config = dict(
    d_model=448,
    n_head=7,
    vocab_size=2542,
    activation='squared_relu',
    norm_place='pre',
    positions='rope',
    rope_fraction=1.0,
    parallel_block=False,
    init_std_o=0.0,
    lr_mult_down=2.0,
    lr_head=0.00456,
    schedule='wsd',
    batch_tokens=131072,
    doc_mask=False,
)
MLP neurons of a small language model. Each row is named by its layer, matrix (up: input weights) and neuron, and shows model dimensions 320-447. Each number is 50 + 12 x the weight over its row's rms, rounded and kept within 0 to 99.
After each neuron's rows, "fires on" lists the tokens most often at its 100 highest values on Wikipedia text that the model never trained on.

L3.up508:55 52 45 47 54 60 43 54 54 26 57 63 27 61 36 46 54 46 45 30 60 53 58 51 49 51 52 55 48 36 52 29 43 60 61 47 44 64 65 54 51 41 54 46 30 45 43 64 44 58 50 48 46 46 75 29 45 56 58 42 53 29 31 29 45 29 51 45 52 62 45 31 73 33 44 48 56 59 76 52 54 58 68 37 58 48 47 51 43 66 42 66 34 46 43 59 47 45 61 46 50 49 29 47 57 33 58 65 66 50 55 66 59 69 61 71 46 75 74 46 62 57 41 33 64 60 69 47
fires on: " on", "On", " On"

L3.up50:63 38 58 32 35 37 53 56 52 46 48 38 48 33 50 78 57 67 42 13 46 36 50 47 65 72 36 55 42 65 33 49 43 55 49 51 75 55 75 61 42 44 49 55 51 54 44 53 51 52 49 62 54 61 68 50 42 47 38 31 42 44 57 32 76 49 62 64 39 29 53 73 63 68 63 64 50 56 59 68 47 55 43 64 53 36 47 62 34 32 52 55 62 57 55 53 47 67 47 40 41 37 59 55 25 40 45 69 42 50 48 41 53 58 46 41 42 11 41 45 52 39 53 49 59 53 59 30
fires on: "s,", ",", "),", "y,"

L3.up1011:42 66 51 54 48 50 69 45 56 41 59 33 45 62 44 35 41 54 51 50 71 44 54 59 34 22 52 51 67 50 66 32 39 66 44 26 41 36 21 60 27 71 38 70 52 51 20 35 53 58 57 41 51 56 55 39 51 54 50 44 58 34 46 54 73 48 55 50 61 61 24 43 59 48 21 66 56 38 45 41 44 71 47 53 66 47 52 44 49 58 35 40 48 25 51 40 39 42 76 59 49 48 45 55 59 51 44 47 69 59 59 44 55 65 46 35 55 60 51 59 41 52 57 62 32 72 68 73
fires on: " |", "y", "h", "er", "I", "or"

L3.up1062:73 31 47 48 57 35 36 72 52 56 66 25 71 53 53 61 25 53 28 45 53 35 24 50 53 50 59 63 61 45 62 64 67 40 53 56 35 57 49 39 46 23 32 49 43 66 54 38 62 50 73 41 60 60 23 55 46 63 54 50 46 42 28 45 68 51 60 76 37 65 44 47 51 51 54 52 37 37 56 78 43 59 31 64 48 45 61 52 54 45 42 33 55 40 44 71 39 68 34 63 33 75 50 19 48 57 34 42 54 35 52 42 65 63 52 65 57 65 38 45 55 59 45 51 52 58 78 16
fires on: "-", "'", " R", "w", "s", " m"

L3.up71:60 39 51 67 70 55 39 48 52 49 41 30 58 51 68 38 55 51 56 42 51 51 74 37 39 59 56 68 42 51 60 54 58 61 49 58 37 53 75 63 16 56 67 57 44 37 56 52 54 51 54 36 45 62 51 65 52 48 70 51 43 38 39 65 54 57 36 54 51 65 19 74 57 36 55 59 45 49 49 53 68 64 62 53 36 29 54 41 48 68 59 34 34 42 56 55 34 54 30 72 60 54 52 64 54 34 49 58 65 44 43 56 40 61 39 61 56 32 54 47 61 67 64 37 58 61 32 49
fires on: "f", "op", "or", "-", " so", "ored"

L3.up585:25 27 47 48 65 33 64 44 65 63 61 65 59 64 50 63 48 56 64 65 60 49 53 61 62 31 47 22 59 65 59 58 28 56 34 56 48 33 45 38 63 50 45 45 42 54 47 34 45 09 37 46 43 74 40 26 51 49 64 45 30 39 43 79 47 67 58 31 55 59 51 48 50 99 44 30 62 61 39 71 50 29 36 61 51 45 24 43 48 53 40 38 55 57 50 36 60 32 54 41 60 52 56 39 60 53 42 25 49 72 72 56 52 48 66 36 64 37 68 64 29 36 40 38 46 52 48 36
fires on: " of", "ed", " the", "en", "iz"

L3.up1757:29 38 37 54 46 37 43 63 49 51 58 46 50 35 69 45 26 68 55 46 37 50 43 59 72 51 55 46 51 63 53 36 28 54 55 57 55 09 46 39 34 71 73 30 48 49 36 56 44 37 57 42 44 81 72 59 27 42 50 47 68 52 61 64 71 57 61 29 48 57 41 46 54 55 47 48 42 54 58 48 45 49 44 50 62 44 46 28 67 24 57 57 40 50 69 54 47 63 55 42 56 48 35 54 53 42 50 52 60 72 49 63 70 54 49 59 64 49 68 41 58 48 43 57 62 30 38 60
fires on: "e", " the", "ab", "iz", "qu"

L3.up1706:54 50 34 54 40 37 46 50 50 39 46 64 49 60 35 48 51 57 52 66 57 68 61 44 32 54 50 48 35 56 73 11 55 75 39 60 33 45 60 76 49 60 43 58 54 51 73 51 49 46 48 50 36 83 53 47 50 35 52 39 50 43 47 36 72 68 59 56 52 49 36 49 53 49 51 41 82 37 55 42 60 38 54 46 58 58 52 52 59 54 48 58 60 50 59 61 67 74 64 61 45 74 52 32 55 26 49 43 56 60 56 62 57 72 49 65 56 42 44 60 37 38 52 27 33 41 46 23
fires on: "b", "and", "ship", "om", "a", "D"

L3.up1293:41 47 56 50 65 62 74 47 51 65 40 57 52 39 50 10 48 35 39 48 70 54 45 46 47 53 66 39 64 57 58 69 41 44 47 39 35 51 69 55 45 38 44 37 60 54 54 35 70 44 75 40 35 60 43 50 68 53 49 49 57 31 42 43 49 53 58 62 55 39 18 61 44 42 60 48 48 45 45 51 27 52 60 52 53 53 54 43 39 61 47 56 30 47 58 59 42 49 63 57 43 58 89 53 50 34 36 61 56 56 63 55 61 44 75 31 51 42 30 63 46 63 35 36 41 60 52 46
fires on: "f", " +", "m", " used", "s"

L3.up1040:25 51 41 45 37 49 50 37 55 69 42 54 54 57 49 38 42 47 73 51 40 78 54 55 46 51 46 45 63 53 65 45 23 39 39 26 53 55 53 72 49 45 57 60 51 47 50 62 59 56 59 52 50 60 48 61 66 40 81 11 39 62 43 62 29 44 26 53 58 66 55 50 59 47 53 48 61 53 39 56 69 56 60 51 55 41 51 42 44 57 52 57 50 48 15 39 43 45 50 41 46 63 44 53 39 56 63 64 68 56 52 61 32 53 51 52 40 66 37 70 34 40 60 65 46 53 43 50
fires on: ":", "ot"

L3.up1279:53 55 50 43 77 34 54 34 44 58 64 43 66 47 26 50 54 54 46 62 56 50 40 46 39 49 46 63 71 51 43 47 47 50 29 70 34 73 63 26 78 51 61 61 33 59 59 45 50 42 51 70 70 44 50 41 49 51 60 41 25 65 44 53 63 41 47 44 58 50 55 65 53 34 35 45 52 63 53 47 64 48 53 48 37 60 55 60 63 55 47 54 46 41 51 46 51 50 42 38 34 31 47 48 13 61 35 19 52 63 36 73 32 41 30 50 39 61 47 50 49 50 53 64 50 65 44 32
fires on: " to", ",", "e,", "ed"

L3.up1370:66 46 57 42 55 57 54 75 40 39 71 63 60 59 76 23 49 53 54 30 09 49 57 62 29 79 30 41 39 45 63 51 43 54 68 48 45 44 55 49 24 68 58 39 76 52 52 59 48 40 41 57 42 35 40 50 47 44 51 65 49 49 62 69 47 47 51 86 62 57 53 51 55 61 39 52 35 26 56 41 66 76 49 37 42 54 40 60 62 52 43 43 48 65 33 70 68 68 35 84 48 43 57 53 63 31 60 56 50 53 62 33 64 54 57 60 53 54 35 48 53 53 55 47 34 47 56 49
fires on: "ed", "it", "f", "er", "or", "il"

L3.up588:19 44 49 36 35 55 35 53 43 31 63 50 53 47 46 35 30 29 57 47 40 32 58 25 47 52 65 75 53 36 32 39 39 51 57 63 60 46 57 62 57 50 59 52 27 51 39 38 51 39 56 49 49 40 61 50 30 74 51 64 45 59 71 43 37 75 43 46 36 52 35 44 74 42 38 60 38 50 58 39 66 46 51 42 33 77 53 47 47 61 41 60 53 48 44 72 67 36 32 52 54 51 44 56 27 46 44 43 58 57 57 69 36 53 62 57 38 60 31 58 35 31 56 50 40 68 48 53
fires on: ",", "s,", "ed,", " and", "ed", "e,"

L3.up1673:44 38 69 72 61 35 63 75 61 67 48 56 40 30 54 33 44 57 51 69 62 47 49 41 49 42 69 52 43 62 54 50 46 66 60 54 47 47 44 48 34 52 39 60 57 70 29 34 53 47 60 35 45 60 47 30 52 37 64 57 41 52 38 56 68 39 50 37 53 39 47 54 52 58 26 65 69 34 30 54 49 43 41 41 51 40 54 56 24 50 70 39 36 36 54 44 64 38 42 59 48 23 46 63 45 67 26 43 69 45 42 49 43 40 50 32 34 46 35 54 60 41 42 56 43 75 36 56
fires on: "en", " V", "P"

L3.up596:55 69 51 60 41 30 68 67 34 56 39 76 64 54 80 50 34 49 42 44 68 56 41 52 46 52 40 50 66 53 58 41 31 47 41 43 48 46 56 57 63 51 54 41 74 51 48 46 71 66 65 42 49 42 57 43 80 70 59 62 48 36 40 45 18 44 50 60 54 45 39 53 34 44 46 57 38 39 53 40 63 42 43 54 43 56 50 60 55 41 38 36 59 30 51 44 35 61 38 39 38 39 49 57 66 40 46 42 59 55 47 61 29 49 49 45 54 83 54 58 58 46 71 42 42 35 28 49
fires on: "or", "A", "O", " at", " and"

L3.up38:41 53 36 77 49 39 84 51 50 47 49 49 57 47 56 65 48 30 39 65 40 50 38 47 43 53 52 63 45 68 50 38 63 40 50 65 69 38 61 45 43 38 47 43 45 30 46 48 52 48 61 62 63 42 60 33 65 44 53 28 58 45 68 59 65 65 60 61 49 47 47 48 58 39 50 52 59 50 42 59 82 50 66 33 51 40 52 27 41 30 45 65 62 60 44 41 51 75 55 36 44 52 43 34 59 44 47 44 43 36 55 58 40 44 56 40 72 47 35 47 51 55 35 43 41 63 70 59
fires on: ".", "\n", "s.", "y."

L3.up647:56 33 52 38 62 38 48 57 70 46 63 42 40 53 57 26 45 55 52 70 43 55 59 56 64 52 32 52 48 57 50 36 36 38 26 41 40 48 46 54 48 38 48 42 42 21 57 62 48 45 45 61 51 54 43 43 40 45 69 60 68 35 37 55 34 55 54 76 24 47 56 54 49 61 42 40 63 43 55 62 42 51 44 69 42 51 17 52 23 56 60 33 54 33 76 41 47 24 50 45 43 56 47 65 39 59 63 58 48 47 33 51 55 51 37 57 50 59 62 63 60 43 54 43 60 25 35 36
fires on: " and", " Sch", ",", "ich", " &"

L3.up186:61 55 39 42 37 40 48 59 47 65 47 53 50 52 31 27 60 45 52 49 31 22 59 68 41 57 60 45 52 15 55 48 47 59 43 65 28 49 62 34 46 38 52 68 46 37 35 61 31 36 40 51 54 45 29 39 32 32 64 43 55 40 42 56 41 69 51 86 58 46 56 73 38 44 50 51 51 34 46 65 53 48 70 61 37 42 57 54 54 27 40 29 57 46 56 65 48 54 42 41 52 39 37 42 40 42 58 45 54 47 63 43 59 68 32 63 38 50 69 63 49 56 46 58 55 36 59 62
fires on: "ist", "ic", "ide", "ore", "ess"

L3.up264:63 45 45 46 48 68 55 32 67 71 75 46 56 29 67 32 58 42 36 41 22 53 59 57 53 56 49 52 48 56 67 57 44 53 32 88 59 51 56 37 39 47 28 57 27 56 40 39 35 55 61 62 53 44 30 51 49 56 27 41 41 49 71 55 48 52 45 57 56 64 66 53 68 45 46 57 41 47 57 45 47 51 46 35 54 55 33 50 44 41 39 64 69 37 47 41 68 52 20 44 42 38 41 63 51 33 33 47 40 74 42 31 50 76 51 76 43 52 48 58 56 51 44 43 39 22 58 57
fires on: "ed", "it", "ter", "av", "s", "ent"

L3.up1481:56 45 48 49 61 32 50 47 54 49 69 43 65 63 37 32 54 41 36 80 53 46 32 50 32 71 42 69 50 66 48 62 66 44 51 64 47 38 43 65 72 37 62 63 24 40 24 51 45 38 63 66 61 50 41 24 57 44 67 77 47 59 46 42 54 57 53 43 52 41 32 38 44 62 35 49 30 37 72 13 42 54 57 67 48 62 48 67 67 60 37 36 55 67 38 42 54 58 23 59 61 51 47 54 49 47 39 42 74 45 45 62 48 33 43 50 49 68 40 45 64 37 46 58 42 37 45 64
fires on: "a", "e", "o", "to", "io"

L3.up1601:52 55 68 66 52 43 44 47 56 39 57 35 60 60 51 56 56 48 56 30 73 41 53 56 60 66 27 63 82 51 46 52 34 52 38 53 45 55 67 35 41 42 53 55 60 54 41 65 64 46 60 50 51 71 35 47 57 47 47 43 40 56 38 49 40 63 56 52 58 57 32 51 60 58 29 48 69 53 43 70 41 40 39 52 36 42 40 50 52 35 58 50 50 39 56 67 60 49 47 50 38 51 43 58 30 49 36 66 44 58 35 18 45 64 43 60 38 54 53 53 46 32 60 39 65 19 33 49
fires on: " and", "-", ",", "i", ";", " &"

L3.up93:37 53 33 55 69 59 64 49 40 50 47 51 50 50 38 43 48 66 54 57 59 59 36 57 54 65 37 50 40 30 55 43 59 31 45 40 52 39 48 64 47 75 48 64 52 82 79 61 65 46 65 41 55 68 56 50 51 54 43 35 70 55 57 64 56 62 41 59 61 47 30 64 47 48 51 59 71 50 57 52 58 45 33 43 48 38 54 34 54 58 44 48 58 46 28 50 51 51 46 40 37 53 70 43 44 43 35 45 76 59 66 73 38 57 53 54 65 50 60 27 62 30 36 39 61 25 49 36
fires on: "and", "===", "an", "in", "ile", "om"

L3.up783:46 63 63 27 54 41 53 62 44 67 41 55 59 43 30 39 35 45 48 43 54 61 52 78 32 48 54 47 54 45 29 34 45 44 42 45 43 47 58 53 39 47 46 65 72 86 25 42 61 28 76 66 45 62 49 57 49 40 53 46 49 45 48 46 56 60 42 46 47 52 52 38 57 57 45 44 51 75 62 61 38 58 54 60 40 49 51 48 44 61 64 66 46 46 34 61 61 45 38 48 60 51 62 69 71 66 45 59 38 55 53 47 54 53 30 66 42 57 55 48 62 60 35 54 25 63 34 61
fires on: ")", ",", " |", " –"

L3.up1263:43 45 48 50 46 57 60 56 62 51 34 36 46 34 35 62 69 39 56 42 85 50 55 41 52 48 56 49 64 47 63 30 41 54 50 55 38 38 41 57 55 75 42 27 56 45 48 40 67 22 53 47 50 56 51 33 62 33 26 59 77 46 54 53 35 63 66 67 38 62 47 45 58 32 45 47 54 36 50 52 30 50 37 57 51 50 88 45 41 50 33 45 51 43 53 37 48 46 76 52 62 58 70 68 49 40 44 45 53 55 38 36 53 54 49 45 65 48 60 67 58 63 58 50 43 47 67 45
fires on: "h", "ver", "4", "or", "r"

L3.up51:44 55 71 40 75 48 41 52 87 63 67 44 41 66 42 34 52 52 44 45 46 61 33 47 42 72 43 72 58 52 58 57 62 50 65 44 70 50 43 78 44 43 76 57 66 47 56 62 36 65 56 46 36 61 49 32 63 53 59 46 59 37 69 57 65 56 49 34 60 43 44 47 67 66 51 59 32 41 46 29 63 70 53 61 48 54 22 71 50 50 26 58 50 56 37 61 25 70 45 28 57 45 50 53 55 59 65 51 49 55 34 54 42 35 46 48 65 71 53 50 68 15 55 51 60 40 40 61
fires on: "ia", "a", "o", "e", "i", "um"

L3.up1446:48 49 42 64 50 49 48 52 55 29 33 45 57 64 71 67 37 58 50 24 48 40 56 43 55 54 49 43 40 53 50 61 47 48 51 40 66 38 64 57 31 49 59 61 63 43 87 47 67 50 42 55 33 61 54 30 52 45 57 62 53 48 56 51 66 57 51 49 21 49 55 53 74 64 80 38 76 52 43 43 30 39 39 58 45 43 43 86 47 25 66 34 47 58 51 62 41 47 71 51 41 32 70 42 30 51 42 54 59 54 55 54 60 54 67 41 42 45 38 58 39 43 36 62 55 66 43 53
fires on: ",", "e,", "ation,", "),", "s,"

L3.up306:35 38 30 53 37 40 60 45 51 37 55 84 57 38 64 49 46 51 63 60 41 48 56 38 47 70 39 31 48 38 50 41 42 58 58 61 51 47 17 48 67 47 69 37 64 40 61 53 77 61 34 56 42 56 41 58 41 34 48 65 27 69 18 64 33 39 41 57 42 55 70 55 56 75 55 47 52 40 47 45 44 65 55 57 26 64 39 54 32 54 62 51 54 53 58 32 41 41 50 41 55 50 58 74 44 57 22 28 60 42 24 50 37 52 51 53 41 45 35 45 55 35 41 41 65 39 48 66
fires on: " and", ",", "ively"

L3.up924:44 62 17 51 36 47 42 65 51 64 49 35 39 57 48 63 54 32 44 47 52 52 61 44 38 46 60 45 46 46 49 69 53 54 33 35 70 28 67 39 24 40 42 43 62 73 32 51 54 17 51 51 56 53 43 43 67 66 68 65 36 52 59 51 63 69 47 52 55 77 61 52 60 33 36 38 34 75 58 61 50 60 39 45 33 56 47 57 48 38 59 54 51 40 51 53 60 61 39 56 50 78 60 54 24 47 19 49 36 38 57 60 69 57 38 51 62 66 26 40 47 57 46 54 48 58 57 53
fires on: "),", " –", ",", "d", " a", " who"

L3.up1052:46 45 48 57 40 54 40 13 55 49 46 60 62 49 46 50 62 48 35 61 25 47 57 65 54 54 35 67 43 36 50 38 45 59 34 34 76 53 59 48 47 60 70 61 34 33 30 54 32 63 52 46 64 20 58 46 57 49 86 46 21 32 42 61 45 44 45 58 48 45 51 34 68 59 26 85 46 67 40 43 51 48 37 71 63 29 54 19 36 57 58 55 58 56 53 54 54 44 72 42 49 72 36 46 38 53 54 52 43 33 54 57 58 62 74 41 60 54 41 63 49 52 50 48 55 34 56 51
fires on: "ec", "pec", ":", " American", "ran", "h"

L3.up1497:52 42 47 55 43 54 59 45 50 36 38 43 38 47 64 36 58 23 69 46 44 49 52 42 50 67 64 58 55 57 33 42 55 62 17 41 42 46 80 46 63 25 49 49 62 38 71 53 60 46 56 38 46 31 74 55 46 51 57 74 44 40 49 52 50 55 41 31 58 58 44 57 45 56 42 35 54 49 58 45 54 58 71 70 37 30 64 47 57 68 48 30 57 12 45 48 47 37 55 53 43 49 55 61 73 40 43 45 52 42 51 43 37 34 50 37 22 58 24 68 40 44 40 56 52 29 52 70
fires on: "-", "ab", "ipp", "ich", " 9"

L3.up281:52 43 62 50 35 49 33 50 60 17 48 37 41 60 52 70 61 48 45 48 44 56 73 43 21 30 67 41 38 65 47 40 54 49 51 51 43 48 52 46 48 40 44 44 65 56 52 47 35 69 56 43 60 43 66 49 46 52 51 53 58 67 57 31 94 28 53 46 57 65 41 44 45 37 48 48 39 42 29 60 75 64 50 59 38 42 36 52 50 59 42 40 54 62 45 60 37 47 50 61 37 42 63 56 61 34 54 20 69 57 68 67 44 42 29 60 51 57 50 69 62 51 44 49 62 45 67 29
fires on: "er", "ed", "ers", "ation", "s", "ist"

L3.up1338:50 50 40 65 40 58 60 60 55 50 52 63 36 38 60 29 46 39 85 62 60 57 26 29 43 36 32 56 53 43 70 47 64 32 75 67 52 44 73 72 58 69 38 65 53 44 36 41 50 59 52 44 41 73 61 63 57 34 52 62 29 27 40 49 55 31 47 48 57 47 54 65 58 55 64 76 61 44 46 41 60 71 40 47 46 64 49 37 42 47 72 49 37 58 52 64 42 42 40 45 37 56 56 59 45 56 36 58 52 63 61 67 58 40 38 16 65 45 39 55 47 11 66 18 42 54 56 49
fires on: "an", "ol", "k", "en", "in", "if"

L3.up633:59 61 62 55 47 33 45 61 39 48 49 37 30 59 60 59 30 56 64 34 30 49 72 58 63 40 52 27 51 38 56 51 32 27 58 45 48 46 41 60 30 51 49 66 51 31 64 60 63 28 41 51 45 58 49 33 35 49 51 32 25 31 54 34 62 59 58 48 67 52 57 40 63 56 55 49 59 42 55 45 52 59 33 62 27 74 50 60 55 32 54 53 44 44 51 55 65 56 42 56 43 38 43 52 34 61 51 66 36 32 47 46 46 62 37 86 53 42 50 44 57 35 53 41 52 37 55 45
fires on: " and", ",", "),", ":", "ation", ");"

L3.up1625:60 34 46 45 40 60 53 44 25 68 38 53 32 44 55 63 42 45 49 27 48 47 58 57 50 46 40 46 46 51 46 44 21 34 60 50 49 44 55 50 52 62 49 61 44 46 49 53 75 52 34 45 25 63 66 36 54 41 55 29 57 37 66 58 37 50 38 66 36 59 40 56 73 54 49 62 42 49 51 53 69 36 52 52 49 60 55 51 46 39 37 39 38 45 26 50 72 84 53 34 31 55 74 41 67 53 67 38 28 54 64 48 34 35 50 57 61 48 38 47 63 35 46 36 43 59 56 52
fires on: ".", " before", "\n", "s.", " and", "a."

L3.up731:39 58 51 42 50 21 54 52 56 59 61 51 35 80 44 58 38 32 42 60 57 65 58 44 45 33 58 79 48 68 54 56 61 49 51 58 66 57 51 60 44 30 36 45 49 45 57 44 42 25 49 76 38 40 51 50 45 58 62 46 68 47 69 54 63 55 53 63 33 50 59 52 68 43 40 76 54 58 64 66 63 47 49 58 37 50 59 58 55 29 59 51 50 32 70 29 31 41 61 43 45 69 56 49 60 39 39 60 32 42 55 34 52 52 61 48 51 63 55 42 38 44 55 23 37 54 41 53
fires on: ".", "-", ").", "er."

L3.up1118:34 47 37 69 41 36 54 66 52 54 57 42 41 62 71 37 49 64 41 45 36 43 67 69 45 62 29 61 46 55 54 50 62 61 48 57 47 60 58 32 69 45 38 51 65 52 49 40 38 48 50 56 34 51 49 49 38 75 47 61 43 44 43 63 39 43 53 51 43 53 23 71 64 37 41 54 55 52 31 35 73 42 65 46 37 51 34 32 55 49 32 53 51 47 46 58 40 37 54 67 38 58 59 34 47 62 45 34 67 51 28 62 26 54 31 47 61 43 58 68 51 40 34 40 34 36 59 34
fires on: "ing", "s", "-", "ed", "and", "el"

L3.up1727:55 53 41 46 63 37 58 48 45 51 64 56 59 55 55 57 31 55 26 53 57 45 69 61 59 57 42 57 53 42 42 49 48 57 22 61 52 43 61 37 48 43 29 34 39 52 41 46 54 75 47 50 49 27 33 39 49 34 36 47 40 48 56 46 58 45 47 44 49 72 63 41 57 60 54 44 47 56 57 47 46 40 62 43 49 35 46 76 58 69 57 45 57 84 51 57 52 41 45 55 55 58 50 51 64 54 24 40 56 82 50 36 59 42 54 52 63 63 20 50 49 68 40 42 73 57 41 31
fires on: "t", "l", "s", "-", ","

L3.up112:25 69 52 27 42 75 61 49 65 55 23 40 70 36 59 44 48 69 43 43 31 57 48 44 55 45 78 44 39 58 53 29 26 58 37 66 51 37 55 53 73 59 51 39 47 48 37 67 46 59 51 48 66 68 73 39 53 37 63 33 50 56 43 44 35 41 62 74 58 45 79 52 66 45 50 50 67 36 56 48 68 34 52 46 45 60 41 66 38 61 43 46 71 52 35 71 59 39 35 56 46 52 45 64 48 50 53 59 36 51 65 54 45 42 50 40 51 42 48 55 44 75 42 46 45 44 51 53
fires on: " |", ":"

L3.up1247:60 57 57 45 60 56 54 44 37 30 54 42 34 39 40 46 35 68 43 51 48 58 41 65 51 55 53 48 44 35 56 25 47 42 58 42 49 38 38 44 28 58 45 24 73 56 48 48 45 42 85 69 40 39 39 44 41 34 46 67 59 24 67 71 76 50 65 45 61 56 55 30 53 62 35 53 54 55 73 50 32 59 48 51 46 49 46 46 55 37 33 52 46 39 50 50 40 36 57 50 49 54 50 40 34 62 52 68 42 52 64 42 48 48 53 58 69 36 51 32 47 59 54 38 55 44 38 58
fires on: "ad", "ou", " Lou", " Ben", "ile", "ud"

L3.up91:54 44 54 57 39 61 45 72 49 74 40 40 25 65 50 59 24 38 50 28 63 68 61 67 47 23 34 52 60 45 53 43 61 46 45 42 47 45 48 48 53 49 22 41 43 41 37 56 38 58 47 72 49 56 63 32 41 44 59 16 43 38 56 45 44 59 54 45 54 53 39 53 55 44 69 41 42 55 40 56 49 57 56 30 60 62 38 49 46 17 39 66 71 46 49 52 49 55 53 56 60 61 63 50 45 64 65 54 56 37 45 71 51 38 58 35 60 60 28 48 41 48 55 60 55 53 65 54
fires on: " 18", " I", "–200", "–18", "–201", " 200"

L3.up624:54 46 57 50 58 45 37 37 46 60 25 46 46 43 47 30 45 37 44 54 39 48 55 43 57 56 46 54 38 45 41 77 45 43 45 62 40 59 65 48 67 30 65 74 37 64 50 78 60 43 49 46 48 63 52 46 48 57 50 38 41 46 21 69 53 60 45 26 48 52 36 52 46 54 64 46 63 26 54 39 31 45 61 51 59 50 60 68 32 69 43 55 66 35 61 77 66 28 72 74 45 36 50 40 45 21 24 44 43 63 59 67 67 67 50 38 34 55 43 68 43 38 34 58 45 47 66 72
fires on: "f", "m", "me", "ach", "ant"

L3.up831:48 59 40 48 49 59 41 62 61 55 63 45 50 41 60 63 38 79 36 46 61 42 52 80 57 31 60 69 71 64 78 51 62 43 68 32 52 69 43 42 31 53 47 56 47 67 58 49 31 33 54 59 57 50 36 39 34 18 50 42 52 54 41 74 46 66 43 61 70 44 57 36 54 31 55 42 34 67 56 58 47 72 52 65 50 62 56 42 44 37 45 37 54 53 54 43 48 44 60 46 58 57 54 56 67 32 61 38 43 41 48 55 56 45 59 63 72 37 31 55 39 38 53 46 28 45 34 42
fires on: "ad", "ud", "in", "ig", "at", "u"

L3.up6:52 52 47 55 46 54 40 45 52 42 49 45 68 53 41 59 57 55 52 39 60 60 75 52 59 57 48 55 55 57 42 34 71 57 60 41 58 64 54 51 69 40 54 31 42 72 59 71 37 45 51 28 42 46 62 40 54 52 65 31 52 46 37 59 49 38 52 38 53 77 54 32 50 45 28 49 33 53 63 59 51 73 48 32 38 36 71 41 41 42 50 57 38 22 38 45 70 50 58 39 56 56 61 60 61 56 56 52 50 44 50 51 58 48 36 48 48 29 42 33 45 40 31 51 39 53 54 53
fires on: " at", " in", "\n", " on", " of", " about"

L3.up1166:69 57 40 34 62 56 40 61 45 48 49 55 59 58 47 36 28 79 47 29 43 43 42 66 54 57 69 48 48 30 63 41 50 44 62 49 59 52 43 60 59 50 56 35 32 59 57 51 50 44 76 34 64 57 68 51 43 57 44 55 57 48 70 30 75 48 50 46 51 41 47 62 71 40 52 55 37 59 59 39 50 27 61 41 52 56 45 59 49 74 35 75 48 59 38 36 48 88 55 48 59 66 51 45 80 59 27 61 49 55 56 69 68 61 22 40 48 72 45 37 45 43 55 20 39 42 54 44
fires on: "us", "a", "ia", ".", "ium", "um"

L3.up1124:33 45 32 61 51 51 28 67 46 64 48 51 58 55 30 46 34 42 50 59 48 45 56 55 53 60 69 49 38 80 37 52 60 55 37 53 69 48 37 51 66 31 44 32 44 40 42 41 30 43 70 64 52 24 59 81 57 39 53 62 57 55 44 38 53 64 45 42 42 39 43 50 42 56 54 43 36 53 54 28 59 43 65 27 27 32 35 43 66 59 74 53 51 43 43 43 49 45 57 45 34 42 46 54 51 59 50 62 43 48 40 45 47 47 58 47 57 48 52 28 43 50 30 20 46 32 85 31
fires on: " is", "-", "/", " (", ".", " released"

L3.up373:43 53 21 75 41 47 54 75 45 49 65 75 59 54 49 46 21 62 34 34 65 62 39 51 69 69 33 39 56 47 38 42 44 35 56 35 67 35 43 77 57 53 67 63 65 47 77 41 71 52 42 54 51 61 44 52 61 47 42 44 44 51 40 67 53 36 34 40 18 49 49 54 41 96 66 53 51 52 43 22 52 65 59 68 51 39 61 40 45 54 40 46 53 56 52 41 40 47 53 47 51 31 46 52 59 41 44 51 65 32 32 50 28 43 68 48 50 38 39 46 43 43 47 58 66 43 53 42
fires on: " and", " or", "ly", "ically", ","

L3.up1689:58 37 43 49 71 38 77 38 56 62 36 43 37 76 52 37 38 42 43 47 48 55 33 51 67 37 46 55 39 47 65 50 56 36 59 63 41 58 22 50 30 48 53 70 65 56 31 52 32 52 67 17 57 49 42 40 40 54 43 52 61 67 73 43 61 44 40 39 49 39 20 45 47 70 29 35 68 52 64 68 63 49 50 60 65 73 37 63 57 60 35 68 44 42 52 55 54 46 43 48 69 63 55 56 35 60 58 44 68 62 62 50 27 55 42 58 61 78 41 64 54 40 46 38 45 42 49 53
fires on: " between", "o", "ol", "ie", "e"